python train.py --n_layer=14 --d_model=384 --n_head=6 --n_kv_head=6 --head_dim=32 --d_mlp=1536 --vocab_size=10860 --activation="tanh_gelu" --norm="layernorm" --norm_place="pre" --norm_eps=1e-05 --positions="learned" --qk_norm=false --attn_scale=0.177 --bias="all" --tie_embeddings=false --parallel_block=false --init="normal" --init_std_qkv=0.0182 --init_std_o=0.0182 --init_std_up=0.0182 --init_std_down=0.0 --optimizer="muon_variant" --lr=0.00574 --lr_mult_o=3.0 --lr_mult_up=0.713 --beta1=0.95 --lr_head=0.00823 --warmup_steps=200 --schedule="wsd" --decay_fraction=0.947 --decay_shape="sqrt" --final_lr_fraction=0.1 --batch_tokens=131072 --seq_len=1024 --doc_mask=true --train_tokens=608300000 --steps=4641 --dataset="wikipedia_en"
MLP neurons of a small language model. Each row is named by its layer, matrix (up: input weights; down: output weights) and neuron, and shows model dimensions 0-255. Each number is 500 + 50 x the weight over its row's rms, rounded and kept within 0 to 999. Numbers have three digits each.
Before each neuron's rows, "fires in" lists the words (lower case) most often at its 100 highest values on Wikipedia text that the model never trained on.

fires in: "railroad", "station", "staff", "army", "engine", "ncaa"
L3.up1163:458497619479617487508577479496442592565553458486463440515569433496455537566539477516522540552500437477450524498437426405550485574511535510458473471475502454530585528471464473445470448602576448501558527495516417448486492534457481541525635450476458570509488462484449476555535438494453566520469545532520563487486522508510520516499519452520559525545460397492535565551438542470396397477520612485539469470455445503466497458536407472536521563464546415501596440509527490496461535573508545518527515489463549536568447544567463407401492476614478514630448535525542567589430445593435481549533488495468516473431546483556433497396536458596489387541482460498560554493554500596525539477515552521575536510512521433495560474486520481484522596556514520586544463448558534485538468537511444
L3.down1163:458545422467499514480497533441563515447587475502455543486577635440525611517563535565482502543571579423455472445551500510520492470373563448514491498500481442555469461485532423538523402533497478552597553587476546528454506504505426507566481611382480521553556505495529479551491536543540506428496581475527520468496539505496513570604534477473387357452516538458545505417524437418504453471487437498497559487565507587449504434596502476496491534453529496413439496540549589438405439467477502493483431521367511408615503481393463495518563478413488465432619517526529551388476458448481528498526462495507575500592535514458593492503401496388505553593470489536546560574418531505510403543529535505537595490459512558408472480495366528566539459486552395479453486533536506539516545554626516

fires in: "of", "company"
L6.up1107:552531545430556551525546532429493540403517393593423490556532422568482531435568563436519555509511515510453526450561516496486581411478626542572462452540552536516446601503531528498453536592526541477457590593510452516458424485442485474504418493501524506434455580471515449450513401500499477504652541548560498508482525523487555527515499507653521487473488493511518554540541409543448457527550442442515575462599449469428529427540507553545472605519410537581520515494456598498483506529571466563503533582415439506462546490545502445423562516453582561509453469496551452472354514513579471526497482489490454486449497486516480546518471559378485470457528513515538544336478476493483597595446472394465465490444481451466507483425477546508593502504421480544489545485542567576543445485448511
L6.down1107:511447455486562484501460571519394488527462484498549571487498526444447429583423478572535461513417421452532447505389525478509542578494558412466527478466372499563566465505420516434427438459482539519482424484495448437475441550523521538521488545489516618567507438483434476519503551531491462539519462369501526408564517467525466453512521505502424485528499505495563526420530577433452564555446518493401560502533541499551485515514554536521566507491437467467471528442548429592535455540534554450575548492439495428475528582557488479446490473488537541576563542495534417459589435544441536502486489509485476545515454557537516527454452345518559499553388565422483427611443492477525427527487516509482535471623558513547488523563497477517460513536517423496512499494419498530561550523533612

fires in: "the", "also", "with", "it"
L8.up1193:557459555512540468503538473470416609445528415465527517453396498541464569495472533565488490494561542576430523482513603533486558502513569443532519543525544411521505518541494523581406549543555452551464444492468535491516488446540413465484500552477478497490587488540531415461426491397520507441503422430467498448490489444507583558531467488421465410551499515403525452395506553490469526452535472506431416539476567582513581519514494505494465536434441500511526420491487528504429387529615532531437480568501460488479451536534554489503440606574404552507542491475591461417503454556553493497598510509578428489433537530467542456453476446465533557447502532504560495434514515535582543477608553432451552562597561485460555515469529544409480556461490472603525496439576466487546579494584498
L8.down1193:485480511470544465449494500539523481452526607544568496523627553484544504478533465386395452510429522508515464551458488462498458607426491630491548566490563503423534524517553440480489396597505511546542470500542435452504554497548585516451520622491513499511478548466507443574564529517433517464507469474479534537490515441536464539537525418566594506584471465536465568495468480514541448526597473502406536442431496607496524491540513452483401463506525480495453506463552472403534488442416552508529582454470588509522473545540338548536574493521506474510573502478472536525607568458485442463452492521429530512447526423501467477507567478500450512498485471541516553609467450472470520501421430502497408543551521501445434484571515504528475580543488496564524530509451459537464462477442470

fires in: "of", "was", "were"
L6.up1140:481543422508486530494504551591463479505448454586455399562464514561455532505516406446538536459521495491509506477498376437516469538543454541514522595439409450497467480438507617458537485445473539476477499500563549547505545376506566502506348475474468561441464555585515528532532474517468439588598466481536474461503528494487428496524533474511429490506500550541430426524517544412507475504615454595505473489445343514520516509462364488521444515492509449510526518481462543511487488484521553480418544535537475493489505587500454471496485467523573576541499449531440458538548530413497515603574511453546507468510435580503437495645505618383526415520446516513432469476481530432560493508466500489469448514492519539454547476620446540417487460486449505494433475532536426556500516442525325
L6.down1140:505539511546614562476509522458525529496535555607500543447465549477502575543424507551473446474507458497470435572568546556511422572477569520530469425532588468474515470522441443523544484509472518538479494458522516464411448484598510399460598593510551395534599461450464513462534486524526573519419676429411573540434458551477514466475459414519542506468522496521429527544507519484473433532374541534523595438426579568559460493456519555484413524523484500481513551546571457425517545558434528533529531473458473510546524607611537491499515553415451381539444450464535431518545499548519516546485433486473526536482485502473459506448521391576528445519496456511601467506462565526513450657515510523555542526498501572485472500511549481512498539495441408446526609516409575470466510462555519

fires in: "at", "time", "after", "led", "north"
L6.up891:529485516519572528510533483467496482584453641491407477531466593519525500475464601489529449461472605490478482430469450435534446519541592496558469512456453388481520501425511433502507520539399574547423448402472536567494545488495451433560528437465507442461464542464569503539404484507599455554486500509523436487461525465431407465513580583408511503496503552454492528488462447491486508580530463501541557497548465535425622482478575493416460466528386537527422515508461569496449580524451473501526465599416461413518557486530514548544483596572436482492567438541520473560487532525461513491439522512475549394547545540474487479470470480472470666496550414483615561486412517470542467524614513543473448362453424561485483580496538518528482452519465466472564457566567411536504536605510484
L6.down891:519476471518457517479438472400451470483568376590446531523505556525471489596552517434439487528522458415482526500499537533440478434491517539555437529525533468432506439565522412484499505446503486415515505598559559451509487495575529480356517539511462496476515396529565469499546483533507497439584515479464600548493478635485526454543464456505552484600459510536433611456478543510484454486470425511529490408513607557414515547453500517520429536468513532581402409535523427490470477537512566453450571491570530563534502471511444563582561442545491484455485412495567540502559560538587563443501535471532550461453484514468572453552544567512503553550551505526481474556427496434527428527536501365533472417488513479526430537518436561421564512550511549467493503438427467612500447388522502

fires in: "of", "had"
L6.up815:545464475441610470472489555511509587451420534539522473488436446502464440492461525500579572561558520533546402520461408435456529467518450436525486513598453494546556478535409539527555512498557505503548515581473521547563436473544524457470441481558464390469528499519474531531453374509502508483444506573516540563511473549560502546510577509502558457507452452437537497504489470449417503432507513569340440460429504472510513507521466482495552572509517583612542548418464480395531505550479535458437569528456422472469445618475448491414453630602576497541460490536397522561493497532462466522610439468544447561582526479517493525515509555446529592592486353473465488511433511569562480534452503487476511489559487430541506543505590482535458495500410550482516545501501467511548552479388479
L6.down815:477533486516479510487462444518571500563608514541622490567546483492505470471485425491519480431470457401512496530471468583476456411480462572580449480460495511510413507546504477429549437538502523429410435512576497542527526492476478472535473437491469458450552473452448512509498492553525450545469626433408453481464499478527509459461461529462525480562494490530493454538490485385458496505484523487571559586392497450506439564508577450424550515486508574489461517449449485381571514429518561437551570504535541518355471571478525557501527561456481508533441426416595534548428457488470571476621503578536560536446416539522432379584590407509495492500537562458497446557471496430501478560572411457547523683511484410541457450552469473631498539465428602533507495527433515555354453482623504

fires in: "of", "a", "s", "an", "by"
L6.up1340:433461457450456527437566400483449519508454448474628539510511467435470468527505374480385547501565492487484531417560424518521512406515492559423461518479565482494495535537451567465438580524551548443507424497533497303458480515499490503525502443433516480537457467493449427506454366482480404488406516451543516470440556515509515449471543576644505447568410506522542543499535532513567421465446554556540512466470487557484573491483404478531575504449566459483478505457522495463535580557464483554524440410483529378508448476526471434368445433559490491594484457543527625577525594480511430492580531490506544524520581573528471466634494471521463477414515501517487414429535557556545456535520465477469449565508437505477538485471455551505567546510537460479475500485524459479541584410425522
L6.down1340:579585543538483521492532528574488442549507497456427492451470579548431505472514606517528458466443431421464505517410539526480530495462482441495574517483497523489508530489459432508524444452467527567467517476547429538465615502468579547551484461594430485446492509564491446509640521527543436403473466489613514528554461435450549473528401450451558570580516467387494438406491481500527491455540462532511546607546542455498509565529566473509458498570478490540504487541515549562492417489547501474476509525551497611510541503464569502566479543448536478475515483511503431525342520560527550629554468510494542496518456434450473579398481473513534418533514386491459545467476489464375493422517575427441534547501625515507476598556492532477422441520449566502505512522478449535508438558617482

fires in: "and", "which", "as", "that"
L6.up100:446546506528466570508372515455492543547470454491446477605514522558460489479469560505583486447469434482486477525532493413503512539449466474471509464522542434497520514508432479501520510456460413481451489500517433469474444406500525569507519491455498468545519451540597482510510539586478584500484449502552446522373410488532567496529561562546484488442621473515489460539543438472511493522471435474499535475493483571401477487545526554561498574507484571447457516383482593561417542520557471487410494525512435504581491396539469496444472569507449483486497528540502406509440497475522481503425470509476488552561533481513519531441467542451431530417519561557490525496424617467545493652466506537438517536507454551524431484502584426599508415381443612519451569359560474580544473531433578
L6.down100:472498461539552466396513603432500466435508468592550499463468520559554422523423426505512492542529467516517446415503444519500517503603416517553527513503467461501539468514589444507512504479534540576593475496585527560588367569544440507359482518519470433504397426488492545567482507462485457395417491535418494526543465544440569486497418507477527491511470476524481523475423535486508534513376598526431512489471520486534488439549596468531449608468528582557540570495513436545507559502514609566506560516471471494451489517458596511499517532530474495554578529473563446542447577399490597450436563516442569556463467525512381577583519529479493534443525436501589513480567478429495470398556533461471518522584579603409485481488485481527458503572482486542535581608444507535599511525537480

fires in: "the", "small", "their", "its", "746"
L2.up370:488461524435415463425526506423524430524488484494485520533578499458473462501490446642539485493408494421428493438476411521458465587556493527422594473433523456495497529697523424512510450451476431533479487446469474421493437528500543535592458444503520442593578453560544553499472446431429493525503514448627548451452594436426467527565521547500492444487565440501570494628527553545579451451457554537555471408508477540506480450473489547537547577496502507513459556475521535387492519501497625484517425450439507518444460549437544437420367524532492590465509506490476510494595487425537577501489496436489524564532494477436523493541443429410497468475490503550516502543460575564493600481496518493433524536538493542540514474546485474469588428462552585491512522561627504485560435520508462
L2.down370:525542453548589486493558501619529567495534553537513462481394588561539569513510504500482553615578501567610457417555548527535600413519503484412410546630521498442506462401467515526499449566561513491529508598516479550437513443435478530488520574510407605519367471362501490427497453532574520511512475531382452524565485466576549513514580558473582555525433585530411530430460467424483528526451466498479493548430501546494486511523500452517489533468516510490489463466479494483463467439429459522538514512499448586479510434575442481535636503495466455509477472547532481595449558559517439520554466522513492499493527355519469560575487570516488536461454556502480438494521522559452459549475540504502539474528518531485511547452486479496365568529468418445449503485413435525469436469520529

fires in: "it", "the", "they", "canals", "he", "canal"
L3.up792:560513478465542427594437473474391481492505526503571433515425553489557471502562592496553547542535419615509471406579523512475496512606517496564507492492556423478530481626559429511473420415491507535571442475505442589590491492494508504478676559435562507500557539475526503446423485453546539508516476501562562596473456533513537588481382497557495463559498461537485471525536494503519523469517514487539559472393455496523495570506429567534444497503526463526651546593564427462522462448564489520450516440454593505457391519480579484502506484417498482481513464607558474508465488585532514460427554432518483451473507467554511542431522564479467539507451466489516548462543513509540549441441526506496527523482523517446564441596507515482528565537483531502482538532521511555548459467549575
L3.down792:512478524558443595426535559454587468458574497471529452453534431524549530539486412511438460585478459487445463423428512561460478563490501459473498549582567517512482579408520583527431491571494529424519454557500507386524408511488493519510406373458422462476496518477489508512537508550408571515432375603428434472515475488491518464476612515463523486527542530413480532513493507474497482475567513507415439484586533524513560425504526459451533427448499530511439500437438497645466484519443410509613507528567517550546542451600618515527468549546560450512527475521506483451529524582546572627441495510482475616424504485404544557601466528449426486430563518583568521581456534523535530549610473555414475504470502523481450470462497513512507434443516470422571456497494548595507521493440458

fires in: "3", "0", "8", "4", "1", "7"
L3.up1328:461562518471469526513430478397475525459452528467457500560510525532553526597459547516467488423418424478502586494556426432430525525425416440572452546443545539477561543520512520544498539605431543518527486526494524520493532553487610480448430518545569499430459433474401531588561595421546485481519680511558541618528482574447601482512509411466583518524470457465477468489558626458513505484413487418508450550578621483549461483548561549499461429464439475532474550477488472461463430543450471491516398499502403511441478511503442553544575481430471454455462436463544550494456459590603516468475534481611514522433619447436430487489510544476392410495471486398410573530550493472426543528430536558471502530416549513478506477528527496487467486508578468466552495449474428450502507482469603
L3.down1328:503451507441569461491484532498545533539498505569502517480535489455471501420527479516556590563516540536462485423545581579513558503519456539535528446507519453493504461534551581444436495474643461504505420533546457460530436403529446480497515494465548432552481515504445546519413585524497544491562460516542607481532565490597504495485387527505508486483556536583555565502475402498452425499569453530489529455422404479499508482498417527476475492541463536373593399502528433544444537554517566514531559479557576540523488557409574480415393556640491469472481605553521509519546501494480464589593558581411494422475457439582610428509523454554437530473492473493503425411466482540559412473496446432524562487576499550528484467519525508491536471470459576503523460485544565495543508453518516

fires in: "as", "was", "with", "becoming", "been", "the"
L8.up1119:476414524544494463617546466363583509614455462436495509462518506511538468468446561588527476529529506569499464475494490524462450521542452571600509486510462544482423526496549404506522545424560589458555529521438498442526482444500507498491473563480467430446559511484424437430474428527558446553374486512592471529456516464549443430475538595514462500523402540554454450486578475406438423613445372534475519483473517553492569446532502518501552515455522512438482544518493523605428500534514500515442543575473536564544512501456516489554522475549445489617451608499509461469518514419486561552579517489497457462524575495483416514505484552507479430415546540573552354423544459534500512447563483572474465506504494490526508520522544456573461519490530577469433503474437544509508480442476465
L8.down1119:479619398459480542453548514533474557566421488574472513624440555461573547481519578549506478543486496412463524542571560473502492453460497551497475497491578460529522543475511531424467531509517534471460611521537537545500591474438587474344516452538481515523554480503475539446636552475447509536508537655572528475528479446514577446416528526457533460503489580515410518469507546515500506526535504464607483564496480529505515532550451461547425576517485562444430516571538484556460545524448444519558485547544578490466509379493477468535438432509517593355539452499452541447466497521488483441472505521499476512536467439547544474435473440460530581532476466451487493470501546516610559455574469569501506490514459485545560515531515392437544605439472552516450481435477504464472479486413510

fires in: "at", "the"
L3.up1414:474478567569545538486476505500488491481486487503469487368494561551507439538563463481520513526504547552489533458488559477441473553469513528566505487621436488519420534431551481577546469414545525500472484354461512442497516440492588468481560407480464504479454487533571427534470510481450455484487510475600520580483483448544554528545563668503503523418568589415524493597539556446501424479501579556488534472436495511492639417435513511440482573484489606468445593511542499475443511538486452547465503496503493579517482582489547512522522481503528582472406520487487498433568475481462622588492551534381578549503529540486541522554482511451522538386537497470600453530453421419491508509587493572499493529470484480469573543501457613602485456494596511513454518500496568441625417481527549
L3.down1414:515578425542373420515472467453501412501503484512482505605431508591511440518446556514440486523454478528595476526499533544490529401500435551533496482496508480442625461550473550511400487543452509419539525534392558512649482496518437438515479515599504548488507479522414507495614446511552534570483472524447551499503498381409516472481469397558495479520488487475525649487480517520460508581526540484530435515562407488526446626474530533623531537539471442501557436511537420668502490472441623465623504517563471402477472499556524560462464511582526423533536475557513526447525536522488471446544555445551487464489455483461527552487485504417480556502460496544496508500528477496523495459392568450457495530546523532482521519503474481468536525497447452482512468508435547575573561449598477

fires in: "with", "and", "to", "the"
L6.up1387:407549536524503451519503410371535526522472565472385504483574478486539560540421561484518480575388495445490453405600472503522577499486486537547510465523483456455510477411568551588492467455521489528547496428488489421476485529473476524547479599456468540450474438491587500488478470440527534517321661470544576474476527510417578510530492558586558486598501503424466478478446527498521523558386482528533511589522620477506532399411511522412518465507467511552459488477494423522531499510546461600588504457501430471461545462453522593474534476396470559457481516464491591474533480504518467489564478438549669538520588520559482457527485549493510453497584494538510473499495443467553529556504488533517458467481590407508505511516530575514521413502534529423474460444487446443496467493511514
L6.down1387:442446468463487513566492500647490501589486513452544514571476480412540477529591555579499500437554563488475587556508568607423556488459546449475562486541517506568529506493480439363511501540544407457480481545397507552531490447519518502518542497516423464417591558511445516491425534573484551488538388454483523504484478466622436481524476485380441472511513451492505493512573541519439508489601482466494483453493486485584409548466459498572540480532555534497474458538442560410526592496475545438537491500503465554415477547663525470475500435516514423475482528527520451507490456485459576557494533527476447539440390478521580548486442491563471524511584492531434501477475462581511359452489556469464592519477488470551493423449548451413460511501487585538462541514458513510486537402469495

fires in: "of", "catadioptric", "skills"
L6.up1326:540478435421586460429546527508496459594547460502567482451542433581550471499464486452615526510497462487486433455609518535494483448483468431580521549513430483498486576484466548533518529486373488554440584643478541453416512414467562493533557451493532540504567426528683413518510500482528490413511512487553585512554551464479437412519481585455503456493529567564544541393406482493504466562580508502469489498511468440549514412528459474576493561401506384532542534477478577497549462436562348511460445470576527429478537544519533463510549489462506607474514513508572448493536586497552503520485529475524533498451518604517512595571479610527405432456448486548604503540518467492446533427549518490537498543601486534456488482531535480654555530532420507574445514523501546498510508535451445
L6.down1326:506540599541470501493523465469526562554499603476512429543484563453419415494510537596484500392415494438456464468464572441515525391438497535538502527528511457489639476414506496453419571475481531524502431491593541572454498499535449528509447497432480512481477579563393533455536521532526606520501529474482515408532443440584616445479515571428393468506402528498486455477472547508449533502532557528528473526562515524570497391413487417521444438513442565501427630410506501463588429449419516421547549490471415496446463526529422415570474426445522468509563563515492587546505519433543472440500496385441487502506493407572545490529405483524487585546420503510418461538532457554597485597488518541491494495538537489534507538504511461487439476504518571473546501481510531524522527466488466

fires in: "the", "on", "building", "of"
L6.up381:545441538522466534517511592524475480531438535609521470449466543443584483428563525458581546476466598487486600515504569535551626526529507522549477531499456484405502560556587488468538497464497490548514507412546463432509558485576504432516568447487503396381537556445443548546505435541433454479472520433596529497473470479514429518428594600500542511486539442418477498518443506553575527456592489518502563454467469585440614488463403504507421600468482452499379523500491544503430542360509557532420515506476496480483513485531504512503520443495452426523474560558499587563461459541504431440596534583533496510354529400516577546482558480449496641545472507525532545467522483532477443499546407511576596522487472389459551543589468456386465391409440483496487523531546518491543551431519464
L6.down381:493460510561520416483568454507488519535427477528602503538528540531507447580592525518505446514458480510537563546478427469487494554448362425562386462506433394422501529482525554569441528560498530516497530480502426415526528482497536501495453399473560513415473516439542557448511494457476559437476530610545464510444496420541502518441477447498493501444516544612506530473498554642453578503534443519454418481429502528539493442607590546495463517561434541450444475491402536462517522452530499481515438498555551493615464555390517557494449454525528468527431527481538405478538477493468476526497565506510548454572526517507501455557447609556470449557414538489555554581494513495549492468438567531509375440530611470435456513461498476592541468531509435527476385578466471363491559530466468

fires in: "this", "said", "who", "that", "mike", "she"
L3.up1292:412542501474619504501557575497544522548493562422405488444476521539501615540575512584538485527417492511483480565510454458488471465448500490515444470425461501519545585611495486523493477578466339461472489474531548474450541502508555482489472524521526531562503508487525488462522471468528522534505550461462531564537515476503374502491499480529435530481476461550450495555519446409546460396598510486538479451465547588524447523448381420514515605487505520491558501505451548384449527526492409450499495424528546509568527425479500509451511461628559511538609432442518526604555518543522503506543472417435439561541537425450549469470513426602515445414600517513556524450497470528545560414483499531441566445525484356474505468531427618484452537523417588548493505510498525448480462414477424
L3.down1292:562458471546423525361446424538510405430477523548558457551483576515491527502513530476548563499519503560545432425505561548471455526458486509537538470486528351463471421454573528498481434375550604518552567537533440528559453504519458562544563441515465442447500477526449484569483456562607477494571436479512465531440501450421617537552508543456587488477545577518544535518486487582461530462384453480533531507531464534517545551571517615439445416523511559521458504517643461546501571523562517565497499566468558520463477546504586485579508573433448462490467636517490521410469515472472511508460544606557549433516480554521512463529512527381532543587492477469414495490479553506542492548477443421525471480603538614466501426454467419591530491450544456454393477478469460529527496594432532

fires in: "and"
L6.up122:544533515494447490582466501433579514454504495576543482498461546561601558406511491452539535534549520567525475535566511494553566538540538511481522494530436494405496433462400501512548589463416448517497523554541523528496501515432532532577537464463453572515424561523548527482512536471532418503544401578486525454411442421515552500605567463495500417493598540516448469531450506582493376496507541474451543452518522514440499568535453433529416509481461466472520546534541500541423500459502413464451479536485487390525475478596386538581563496430379401483486534515469461553571483470449344513501600530446519476589466519555560503530490387470392475506531559497499574536500517539578502529411476470450524547570501519533565522565529425502455434474476511526494512504506471539477497544519512
L6.down122:513503525495562446437532575467501524550477509513431483422514549543442503466550548546510501571501396587511500523503433489537510504447469481463429539556578519458482438450587464545495509515519507493490470461503553492484579440563527477556478506517478483514502492403530605427495569507432507435467470475435502529432584508480448497548543536537460409538475444511487468552531585492560474538438382519475417513475501594517450465534523498594464410449415597466466555463472498516500537520523513523564462488485556508500471559508508434486412495473408550615524469464349484501425447501496543531562459474498513523484444478596517495383448641527595606538466455505540532376382596475479610593491467581575634438484511543526554466491439434480447405456463499479512538458457464492506543568446452

fires in: "of", "s", "first"
L6.up330:504437427484545507512541497502553532458434466576492557556408487539444505529450537517525488527548478525533480459424369457458555469474430500524502498417461457548502411515531459527498470570401607504446490554470467414485490456508635443464443549565409557514474513416446475487563505582650544448505471484476499457565540550502501523551434471481546525518519537479438419554489582499441588488540532580504536463499457588475521510588442453547544520534475464506620498500457559454414534591514401543518579518550528509514563502481533464557496543560532490528476501505516480487509549399472446456525570482515652482510428447515573493470456547542577449469536507505419438428499479477488482588439436518524524495533544504428503497609561393548478435531409463529472511559484532442490546516457500
L6.down330:501441457467429509579437513532523442588504562472532550446533463463583403521476522498478465490433479506504499499484509482415472525534535516543494496488496510609481463540350569621507514499469448465507533475551563558474592532516430462458567459453519521591511425573509445576475507470360519477540564563490476532517567436502493506466489609632558512421462429420472512401462485540527422510467634496470483577516473532497562373417476506522438567509536476540459522401438580507512554489433462513481484449534518477542490537468469497522469538426517580523495466499568551522451432528526517410507503485493514490473585487532472476555455554483406556493458510531573547473565526488418499404637564457461506526470563462499582500499470508464560454525486402467613484494516485532543462461562494

fires in: "was", "began", "started", "is", "appeared", "came"
L2.up393:463435562505475485454465603421507512480438553516510491623480533504526519450651473525574562501495541540571534498442482518546434565564522560485500545587436439585486403557500474474554539455508505551491423542490442521573514492506639506495490451584470472555590470516580532504518509537444549494507417469501660453433628474510415533571547475511522523459548503475537497556511517554471530553584448518493502526543553484449500439484484456612430521538515494493484544494354525529527489412522556540510377545543512507513562503526484480499513419546486603514534548592440430503448376467579560539543495503523523461468412471492528513483518544497594482454511534514582480512520503429438621475505516564473453577537410563560511399424407457488504501495481478466510448486453556492536560475422551
L2.down393:521586482506512502563542370576490428482455459459555491439544526542474471516417559517420551512543531503424424505516523521473339462503523531533455409490567556449514570445525513534531485539540546494497580512535570485393510475477462458504464599405523516464422536503444516485412478493529509474462544493532410482540523478453503465497428526547520397419540546478483532456470551434560467515444542480528519513514534520605463526584549581395570467466575468487412472533598507477499505553504467440491608483455511551495496510510559552568531484510503436515540458417596560477577571448415435535481478445422626574548536444494458509492428482496362495503548557509457478531422505528581456524469467405448486513489556433443543577529534542513400544490522461584468497484586464534460470443529481

fires in: "the", "a", "its", "no", "not", "s"
L8.up176:414531515519501427444536479425506423532579366569493514507459433452472568453525428476530506439500510487531469507571498565564450587591464508524510534610520432424499578578511521508499520481518498451462626522603515502430530425522471461509438455525440536527570386469497557412505476565496563445491452480472519547482500496498408559514481463658437521511489518440543489574522427467490507425483498496482525480516409539432488498475468516481658531538476523414535526464523478543505542524537580607446596557416495563485523557448548514312538547520522586539504502522544606492560509501591454484558499528515501582514538483481504475482546467496452516568515462481417480474528553476468579593435476518543486519585469523592459437431522538465502497538552490545476526478508525590501478487562540
L8.down176:414508454550420502588502491498543575425408459494471524460425588505500457477496512449596501497427471520514517491462442530493431413534508521481516493459465569557500493492482476495433533507470449505486452530415489441499422573532452456550440526491479496393460485502431495546455515514550496635495490504447556550558420514461508552482442479482510480513559509487543416502496483611587484471478553522579526434589455470471530528582499519536463581603508522470534568561546546464487467552562491422472523522570522448453513415523495554579499542504548418489415502609478482445276573484547552453456445538513441491503617425514396497485426587533473510470495568516505525512543405512454441433496540474522483456527460469484503484571408469464443509485496493457512529491483463615395526475509509

fires in: "may", "march", "21", "august", "january"
L6.up288:396542539482551394466567460483450540499463555436533526620463537476529523482468460479608422555447536516448529412503489507480484457457503512462474564498540505542425523451590489469469619515497458502531499457509555474581474432444518507535568517481489496552483522540496450532477517509605524499463492511564417496530470464559414609450522547575478538431530542421527574460495472478435491561555463402487468534491479554480564463529498559544426533496568521481492465575560512474465495551515491564531557483579564495420409498519494513463482470406480570482516512480537443547456470498481490556490543457550494516470483541468467549518518570538581515448505553487400457396462487470513506487561469542463447527505393432490517458447475487485476412460481421472471546513439598397543567428423574
L6.down288:519497554507536476463477500547481482586543525548473493387552543508461573483598396461414468469531490540541470551545498543505416454502481373473499457470458483451559521378428510598574569544504469465478466494524580542512524500514415432526567446435655565493513518502543464549482509504586543583563412498537483539579578522510537417525482458497487498450413502499520562576475548536492465497557490431518457470549536403513507493525476523512514634456497532513460537462488453504494529442510323441509408502452578528532461515460543467461523516459540484410501450402524492560449478481543542469456519521587505441525517546493448456505439521508485463448516504498524498556515525542531519449508423502537420520526453553500423578436494536542535501499517523479657482535497540547476456491516484

fires in: "1", "0", "7", "8", "14"
L3.up366:510484510533523518431434531494450561506498440398496506610645518516547541516638427564483559545473476566453588468541514532518527555419512497466482544548519560647482476582470493504547520502400528503515557555508502528500524543392508471482436392511547464490446407475550495439556487509497525484494545512607488541494427519483488618458479460485507440532479467521496493486546594530510486345601579460524469531410523541513504493462483542443457547445470420494491508557483497487496444511514462578454498531612434540647483485481448491456499486478510607423548539599541577585461491473476508506619529507494576439461441488418469445442493465627459494516471520442520501505621504438393543533393432469552527502540596505462516398545468519408468495458510424477506507459512448584471518509459472
L3.down366:466438391541416521459417438556505497468396465537451482460524506526560518552475445533536589456491529492466494543526492494572572486599500424464545469509503389535539498512554510471566524503504490514606497510539533519490539436444542474501479552483539463383471409543602427450525463452472460440570506460507540487481440509544476496395352515451517406496428544527514461570581505524529477507528508520557530489496410513562462408503518460468451504494544506540500538497605502501489460541526550549447534492441466570506467608515563581481481477573511526414451567540453501574409507486539555594505545501478605427416420450425519496504519504550561588476492504478487413449598472465437566430433504499436561490516555495496502407530492545488404537440502481493518508419497505630504514531466517

fires in: "group", "band", "company", "party", "club", "school"
L3.up836:474492587479481474502518530415525535533579421484482603615515466441467498535495510507511478576504525577388480521490385438576551459503506445543533521483587506527479511484485425575480509619495544619554472444469450506552378534539516533539574612527567569489468566371491526398555685431528490502495514529559546525448520513499443490456535444421419540519537434513484550429478537512492468621482488520487560570499549490528477487574544477557468568453483613538482524508529554495489452494491441539469558489466546525468477490495472453536535497490539494521503579543467480565413491411523477619464521499563438528501546518516438565592430471505479505423505451554607530475485424528492496599444542476462424411532495474551549534484507530460525494524441448505577563457476501476466527431532414
L3.down836:529503590466532516450502565423466521493554414461492546553547551570536553496563496541500471517577484497451514599490410494582509518522602449480584528489582519543431538472446546549446397510628531451571546415466477452533489549543587479622549518509473531460499433439522507443595580492459550493553474410530559504484513532503498485469619495567465507543475516460432434427548452419512413528459489541487502528509484522475506524502482515512411572441485495466551545507530539537459552489432393449506584574358425529473490541601518469515496495469517511466466452476523326509473500431481465536470523483593575516490492559541535540533489475490468561464541453573560460490534499459506483442514512431506384429443401518510561563531580524439491433522522369508482481466464466523548555530565463

fires in: "to", "at", "an", "the"
L8.up1417:465520582535435482503474498488487538541470543565501518492470514451457450474569452598625453469408587483497467433433584581469449615444499471583474530498601430517573522384480537542528445373382461592509442523461515517481430517502548443509480408548474531516461474519480522546552525450510444560460412514562538447515541454407495564514545589472565444535459521445475524506616493547491509458408500531483554588459536516472567531470450528493531478496505531574427571515504552485503564548448580489575505477440458383449486512537495484463552642466475425463485508535578466508577402558461477534382370440475406550434500578448415491503456459461588516500460517563524492488511429497478485473616466438492454555488519490569492507492488494471549497591539577482472480576475525534545511539461469
L8.down1417:549471487506542445522549477527520484516458493478604502540427522523498553499557538451423464553529460505523547460512397515512466488533481558442514460493493454464582461557520534542449587520545445377509553555435456512531526452382537530513445470498449448587430440483551521451499426472497501493482504624563493556626563490557518487416588377533440514485495502522488510517491506416515451526486447524533507509520464427490516518465546425423444521436578433565490454464577439491590470532537462495523530544547473563519476492535398443547498493518480510409489537437537485414530534447612455542496448483534492495493451561470446498532505569515391442535534510405496484477467504534521520553501536411434430548460521492442510546488555589476616461472508521463544517421473538521596498438510385